{"positions": "rope", "rope_fraction": 1.0, "doc_mask": true}
MLP neurons of a small language model. Each row is named by its layer, matrix (down: output weights) and neuron, and shows model dimensions 0-159. Each number is 500 + 40 x the weight over its row's rms, rounded and kept within 0 to 999. Numbers have three digits each. A neuron's up and down rows have the sign that makes its largest values positive.
A block is one neuron, or neurons of one layer that tend to fire together. Before each block is what it responds to, as a language model described it from the Wikipedia text at the highest values.

Responds to: Light verbs needing complement. Main verbs or their word-piece endings (take, took, play, serve, work) right after a subject, awaiting an object or particle: took part, takes place, played a role.
L5.down775:501471527522431493498533533510447563507510502477489525504349557610513558530508534540556491525510505570499458469538506475455502532471442481559482475430478472522498445499501445515502541556482503446474500513521458512606454516475504550562468426535472524502559514484443575526497454533472456477519555545505449483483487460542473529519520539462506488581530438537477480481521475494539506538535473502431525536493468547550491545547474549494525570500555501540493513488460558493463549513493491

Responds to: Word-initial fragment pieces. First subword piece of a word split into several tokens, usually a capitalized name or term in tables and lists, such as Pet(erson), Sw(ing), Th(ird).
L2.down353:398588459525462515454546507489508467551531538527530452539434553554462488579447522460532485520444501463492498487492497483466430499507538522433505488495488415489534451546524520525530470471550498482481462506467458523554431541535481515493468472495461490544546463495443541444555513472443504511466462505440444406526496498445512461577520571477442496472487447429533487544547503463500452512542458454400485531493502519519541416447472456527514546517502514447502498476533513491522485482494473
L2.down356:477508504549553535525550483478490514420534469520522502471587493582539537487456531460502456475505535505485492514511481472455496502516516493499483529494439488539503469517509501514492491528505493478470448522512441463426527465521487507495482460536560497495414429550522486458538418517560527489492508457528500475535545503547549512496459499558446569510507488432447483571473541567502506532517457496489584460525461491573573511455563453555494520518519507544492497547476464515450456474507480
L2.down403:485501490518565458497519446514501433521544525503599575446511484517516423436448504546475514450523567387489474525455525476519500523506512457516473530455573492497505522524442470505474508517548519523487500438544553505491458452454564508484493513407499467423574517516505466496501557484549460523522464410459498479536508512440536517507404494467446485556476430505497495489541480508448462617574514537518505434541527519488455389519462422526450500491552461484504490531503545515488452511459554
L2.down533:554540572487487497512467436524543494438546473510425489472546518500496451456514555460458513444430542505463446525473554515478548494465452472568526556466505442485477540542459488530529472439506427489516535478494494458493490492487522522517508501506525459470494500501443489471542539472497583490491518483447470418419485540523533457453493441564500520562508454481577468551493541514544473496501536477535517494475522505493525510462541483547454451449474441516518465464578478561497533536480470
L2.down576:547446453458527481459523532446488519528539469474526466554372502519540572506454536530562468505512563480531516565473532517519521495559502516464557484501460416470549542481383498499508460477451515422397599548463529452576458558526530512536484529468504526466608505569510471478482530515503540528533495462496456486525487404447469496484473545453482515438562484498491539452512548537501512497499509485565514490496531541423547472433521483420583461479503463501491540458470504517525526507521529
L2.down586:503504517455501519511476550572554524475509527562493495512540464426449542434473447524475548593579527500522548479548543497484439422532436475498438436517494499432531498452444518403482510481493492532539448630474499490536536403470475469478542476476511447405498489449538541550521515495564482523484474464547433476493524412470522509437558511525497506505489485521503474509469457551538479557514499488489533575511506444475514512524493531517470459419513584515486526470529499516494497554487516
L2.down592:507497548516522491576483518491449492475463506523509482524571430441535553483536476496507495516417504490435494495534472503457460472484467541516551486509535606555508448525351468509514515529461472484477519434434561519486591493452452553499493507464442467494606449500466520510478495514463457505460516496496509548511490432550494514434488531502519418529489464512478528562500504474465545559437422488509539547474493510422499407478441436544560438464497509464494449503504530536410476494534487
L2.down827:475477559470506406505500527445471443525477589535538544546641430461542533524455509494477496485496451475470504523490565494496511454535457512446444437482534484472464497562549492506568491511491495452476504562473466570501486510512482513482441562497509456443490498503481499476488429495500505579527463513500506539505482548473512456511579474469486433470436497519513531523538477474544552513457537524495458521453574429443438541527525449464479510450492455456509527413493495492441520538562483

Responds to: Plural noun word-endings. Final subword pieces completing a noun split into several tokens, mostly plural endings such as top-ics, th-ings, decis-ions, occasionally other endings such as any-one, elsew-here.
L5.down127:473525472535522448419467558489478530520495468508518546511339574529511604457510487445517431478521524491534430481505551548484508484470544550509492511507489529484488492502466503436513536523507529544507439478530548504528496445496505498486520441548501509480521469519504529477437499552518450474435499546558533537526560514465511585508503516457489458531524480473454440454499478475499492543485449524518523564529510529554485453548481445439493521507498507482534457462525503473531477480484486

Responds to: Surname middle pieces. Interior or final word pieces of people's surnames after a first name, as in Bob B-ark-er, Robert M-itch-um, John Good-man, often in cast lists and tables; weaker on scattered mid-sentence verbs.
L7.down25:547458512542514474533525446586490460516495555525510484542515407484510508498507465552609552479574521517578490538511492550472488517466496495490522423557490502449474532492509524524513511450549544537494538498458441512496482449493490475523535557500512510457475475567544560441566553518577515490518494532474470503519508522556426488515492490536486479491439435527403485534482559557408522524548559519505451489481506546518503472493437487448452524539427504478538541546463474446494490552508536
L7.down72:437515538537498487494527504555525446394524545550434473361631519493497564522503495556548516535492542470465464467468541486495510485526495508471484464454510534515478508432521530528501513493529510485503474535543482539431465509511527517558465569506512522523507534506513493442472510572484541553500517510529469458527452493511596441497522473508527450467528509462446548445485532510500485537466539459557499482492432519461459552436459485489445517488482415542436474475571549488504516467550463
L7.down255:477486491501502473522453519481497541494440492525505500549489420516537481429551542478484487530455536523525516489492525423476458500489480534465475479562538463406443562505539520493473539459506543416500557478520483451523544516484484597620515478434557537480524571483507460497492501504466571534545564510386463464537459510437514572540428545479487475570496535516528499538506447492524575554485455509470476403545458463534540546513448488452501484488515510532494436527552523469462512510507574
L7.down333:474426514452505436462464460529429524542471533497537596524461499498475468542544502516459520550498575512546471452587502552493545510530505521532548484554502530504507494513505479491508508487447503541474420555480493499566480478558474499517552504471523501467486607496504511469456502449468503438412554556445571538543526469490514552474574509502459552599522498541456522482459513446499430431530450461504528481499428497490552455541492519451514508462522588523526461454527528453516470498530495
L7.down337:545503496534499450462452501585490482543499476496459444485551481512522517506489554522494555535492414579532525508476571500473532491481433519501501481529556467514453452469568567516450564441512543505557503547452508541532427517503502573536534541554535490432458425514521463494521474535554521521533530509505533522485556513504438517503540508464451531520463442522436509498544564565528443499425552555506436532521469531518595491526501491575496443545435646569553553513462462424462526482520508
L7.down547:450480586527505448503509433480537447361556492531514430536520513521556555534517512504537499522533486474466516540489522481482474462512575503494490481486407530426484449465532531509455525573489552434482484490483579490453466480499548544465501538535503493499462539467490475518518472453491464450546458512529503507565479516510535477455509540510502594491516529508520480518527524424504496492544584545437461449522513514420468451495556446484567503487488494469563509633487554473472521473491440
L7.down599:508471532548538555437502533498554523526521443531487546460392459445483518478549477461519514481460535554468503509537511502542445489523527442449525506533517482503527535431495523490504569502533495519495452565491535455501516556427549529482483506528527548545513492492513484408538463478469448489491495426547440518485534477487498571396552477530484453504490466516532560536495494543460522470445547486499494433500441524504532493400453536484478508512523448550578526519443459503446524551463546
L7.down618:475452612518533454417511457511554495482532516477557500528608500490494456538462532523502414527527484491410450464544521522498478459543487471544480466584499485520450458438507493512394507502519512537450402537523493535487475549444459551506519516495529521532531465550471532515457525535473470425461442498472492510544447477577491570436493506488463556542517486527503469523461542462491511537515543537539490467499526446457472429572503545450494522511518508478523528442486437557468504525516453

Responds to: Plural noun endings. Word-final suffix pieces closing abstract or plural nouns, mostly plurals like -s, -ions, -ies, -ations, also -y, success, often before of.
L7.down88:447478531461462493499469577497440449534492571513461518507560484457470551476541474491381418443505504492550573455512444424546586551538486512477504546531480536518503547523518565441543556508504515500501464500451575519482509481480448533495490436485532545530534551520556594470518505511471556526568464498520540459492499531511491527509550475563518420479438471487462580516518527540494521523489489513488528532514525584493478486471519490506548501475472547527496576531506464544477561542504523
L7.down123:431499391453526521549475544531499518518493575459489530498404469481580533479487503453495535450457467510492485483508508514472488471415475519563560555530496488486480476501483517539530546520508507496545515461515436536488512459523503453488537455485462474524447504462490554501498515442515444485564523561525496470582537516455413553517497562497482507488485552493485473507591538462523532540455467510495565494495520556441588433511476512454527511452474488542592523534489470491488414472480504
L7.down245:443487541498446525478519472527556515469493530525409449519560510538499493515566490490566456458471499524580474490543513501498526482496558552524498437503505520501536475492504531445497528547505552437560436399490447597563499462487516550552530426387507436454509470439502540506468513530518494465481603522475491482551448510486513481561500557479512493529400551507421498514596447491544500533484508561449532565490547488485517489512462518526468473439450523539514524527496468468480514502469489
L7.down296:508587559485559462484389487522529509451492477522493485421463459534525515478538487526472504459499420420482466472511444479479442432541491522459484474600545503533492493505486522548439489586475513521480429530540495487558485530532519507559470517513500456493443544473540451480474491515533468519401444494497590477539453443555513525483497516563522517433545495487540444483545471503519534525512515480569552502546514513519497479537471480533507483464462459447484415508487425466488511517473429
L7.down524:522477496433525491468517557431487474559526481530532520517385456530550479533491541517527429456483522493480441503490475556464576531529542540447561512607522473448466529456495537554491465476535418505507477420459501504526521483532516509643462508491466420515469523436488511528484500545455434464429563544517567466486506531579568523534508528507463553583496548572404444539515496430544547499488492499482499481455489554560470491502503457479474512580494429528461488455494457515507555578533483
L7.down556:521486478483541543528492581482481498492513467526428517438409514500540545543477461472571511471487493509517504502458453475520415466512455497483550505489481551507525505542510508484476529486537549496514459512481526497470497512504485482527468520463545504521435458532527544487534494447436519492533433554607425511480440483525464493530468548438551524545512483476478461550542458430529528447505436524510500561450433512467507500447473505481429517527467422505506514450461496482504481585457455
L7.down591:496544521471563561521503618525558471527506481532471595447533484544436562504562483543537474507451500547500527422464545519465460531450471495478498461494504422445533465538500476478518533530550556452491399494515539499490529551520506476540487492435589448520488444477545469542529492511489465478525509492519549469479394502492522547506476528507541537518537545412498483551517492410500543492446495503497521514482521551559475476450452475498455471504526536512503540572477498535492521554521460
L7.down735:497513534506508584490557441579457522530533428605446576457467540540510498505518491471537477543458481498564499447497440532534512449464478487578544470372557491504434498571458500457540518479480478481483452506486457548485537493578467498533506498551525466493455495565489434490505507534553524492508544553451438553492585502503457472458404483517498518515391521491472447499491485473460439508456522528421538474513537491493506437525498414486545505504451517505480426514520553470473438472560453